config.toml
d_mlp = 1216
norm = "rmsnorm"
rope_fraction = 1.0
qk_norm = false
attn_scale = 0.125
decay_fraction = 0.722
batch_tokens = [32768, 65536, 131072]
dataset = "wikipedia_en"
MLP neurons of a small language model. Each row is named by its layer, matrix (down: output weights) and neuron, and shows model dimensions 112-239. Each number is 500 + 50 x the weight over its row's rms, rounded and kept within 0 to 999. Numbers have three digits each. A neuron's up and down rows have the sign that makes its largest values positive.
After each neuron's rows, "fires before" lists the tokens most often just after its 100 highest values on Wikipedia text that the model never trained on.

L5.down877:453504557468623446454502544509533473524500486528468473517496488495571509545519549418453495494516451497505445531532433593596541559507495490543422560508487482400506440472477569568455558520523517595514487440490426485462496553488490451407492473531578480437498437556596504493452535481500512489552578492489561525550492489537471463593575449519475514560530485485485473449531463495530494475431
fires before: " of", ","

L4.down1056:480553468566621484496591523541423554526543546473523450503484445481428583439529472422543437554399529511467470477518539445498485477448553554444581488407505520606499330430426548435554492467426546491622490504551524511499522509505497509527494488449437495535617484442517524479475505446513544461548531481462488570519517554591632502537468530546512471450592486465443526498510566476491583523522
fires before: "="

L4.down209:483548417499656535487540556441551544518450531516497500470536578509395511479543494498374448499604522515530458572464501524517479523432449512450569499526554480485474427449455456556433453422508488458463514562398490515517455485448523437496595476523522376445557496511430562499493470440511498427489449426420499510518438575565506517471554500576523476555503471493424512465501479503474618502513
fires before: "="

L5.down534:500484438505704536509479512504597556531546491589440474480482535594519501463605433556549490487427463498469488504405513596549401567531429463433469506619530465531515534530506526416504570418513512484484501492526477513553558435522479492532460489518495536488548505498393503614436381581474485432473459525516560528460509590552449572596561518532471495492417508488524555353450441483594491517470
fires before: "="

L4.down92:444578468468567458457546470519467500561533403563540550506373541505524501448539486558457507584551602547554534458579471488470408487532444522492574518487495552505489457597412507446406462471478523532517484486504537491517591610527515434507509535518550525464486521473506524469486524438507482477530476491484573465526421487519475587373458476509550455500605521521493514509442480598531495512405
fires before: "=", "In", "M", "\n\n", "He"

L5.down194:538498521503582455520458520496513585468475453501470551525509486373533491475445464516520493540449453479462571504542454510438510445490418517496522409505481426507450516534515445481472421482506589508422478499506542373517513492513529540565456468498446519502468484469495561515459559407552513426548539518531592494458494536506459417546526507516451469463450523557567458460490518443507458523507
fires before: "="

L4.down1057:439534476515492566530558569400485525464519536561439597466455493517513601529567525444531587409502483454500517483465453565436520496512515473508470546531532513448443469445545505511317619544591474497424561557534455531503437488515483495472526528476498518492472566460456350485525516486625534532523526495564543564511551496493539487546514589407392551483527394439452372493490428559445453402566
fires before: " |", " (", ",", " ["

L4.down1114:454463385498442521466647421439483590448456515426549395565532477432559494521563479491503571473514508563508491560489480580434447509535497540493441430531512524642491546488527550455492490453608512503462462453447547449497541501559464535507498553500496464570516486448540508399523443553534554519537506398443560450520509419537554433510511516513540584527497469409513531446576517492507505461483
fires before: "=", " =", "d", " |"

L5.down755:417591542464454470531544489576416475479499498513413583460498427459502522413495468541548522424508549499643443512484589568573564432599562497441551470436461511565472495554547466582485387487551444537328394452456545498478524452532447571457499458513526502443452561632461534518470472464491556568519524545473535520472578538485489499472470508523525483440526425463536521533478407464433475461453
fires before: "-", "|"

L5.down220:416505507505483385451506505425526508554536522519406466530507587519444405522444564446556539494434485466480446434554492474440450452573528486503489532485437484484497498576478494456424524521522453442467487509497525539549532544537497501459451517437476516517636514519465496594523471454474593488533502519600471456470525440692512473499450501465512453423475469477537522489582484440571476449526
fires before: "\n\n", "\n", " the"

L4.down992:497576564481469498483459376505557531486506414583527444492585478484518490520587526502493513430462437540571529534505442478602476560439538519441578528436532513562541492550537545569530468454503490507547462407545535538541517348415455467528571425493493546572497541506584492453501503407519520603581482389465443431545605528450418503471524596479460442461493586469543506462480476506498542539494
fires before: "-", "ript"

L5.down167:550536496482688483458422501479498460539469420607543479481479452406545504509484482493482453523488448553453545426517541546514484533524388453490529460484507512521585518572500515392443534500476508457460490563535431577450521511477528410466517462511432485472611521518500465494539518391482507426500489422421475518571384554564475447591566547560458454481554535487366457535469492576524535556502
fires before: "="

L4.down1167:474486506530539531540514540501487464499479544511545532475499522424448535463563498482344519514529494670516464482557502481487523447515459535451655507473535478615504470456461471479595527496601511529498504463482453524494520455493503491478480480489465457574576462488421443497568532539450507549539429461467526429571473464529603572470476487505470415548539482464447494531495567484514592498447
fires before: "="

L5.down672:556452535476485447611514503534450540513539495461574471511494504485520558469517536463443492461524421517476589437499464512495518625534461544500418498526412482522477550483496454555427517571435613549547456548530431417445532537510432562506501430593470471435539475499489444443514531506525455489555466577429492567518518535540535415456507478525559534483492576405508491491420592463506478520503
fires before: "=", " life"

L4.down656:416552497502534452531490520496482415559498518493511544529502474448386525514536483541564480531488527477526457478600450448454499474575547450445483561461484548457562535520546470437514505527559446507460536557498504421493561460517554546549551513510507579530513518592572567526456500473518523504506512544510422511451454433508567554506468510502589435471477507507430553490565543507515433613518
fires before: ",", "\n", "\n     ", "\n\n", "\n ", " ("

L4.down749:486493459555591542509535480550550505497569523467545442513499439512500553557461497509374496404568495521455498477534584520436527545574468581435487488426549475526382535531413469433589470546447581440481447464428463471527465486562430486478424514486514488522589419387445441484533539504465538492521506450467471480518433432439613590508499474482565521590529520430440595600443522478571472512490
fires before: "="

L5.down1167:506541444511497498468408508421447502501469555501479565532568361541480519517545429508512531526521385609479512489516630375490493573427441514603509539529510500562442551517501502410502493530529508475436481568480395455486508449481537496489458383660432442524507421458496578506503558542532553494512552536504486508526594509554527524496454484551497489444518476485658554610475565517550455487582
fires before: "="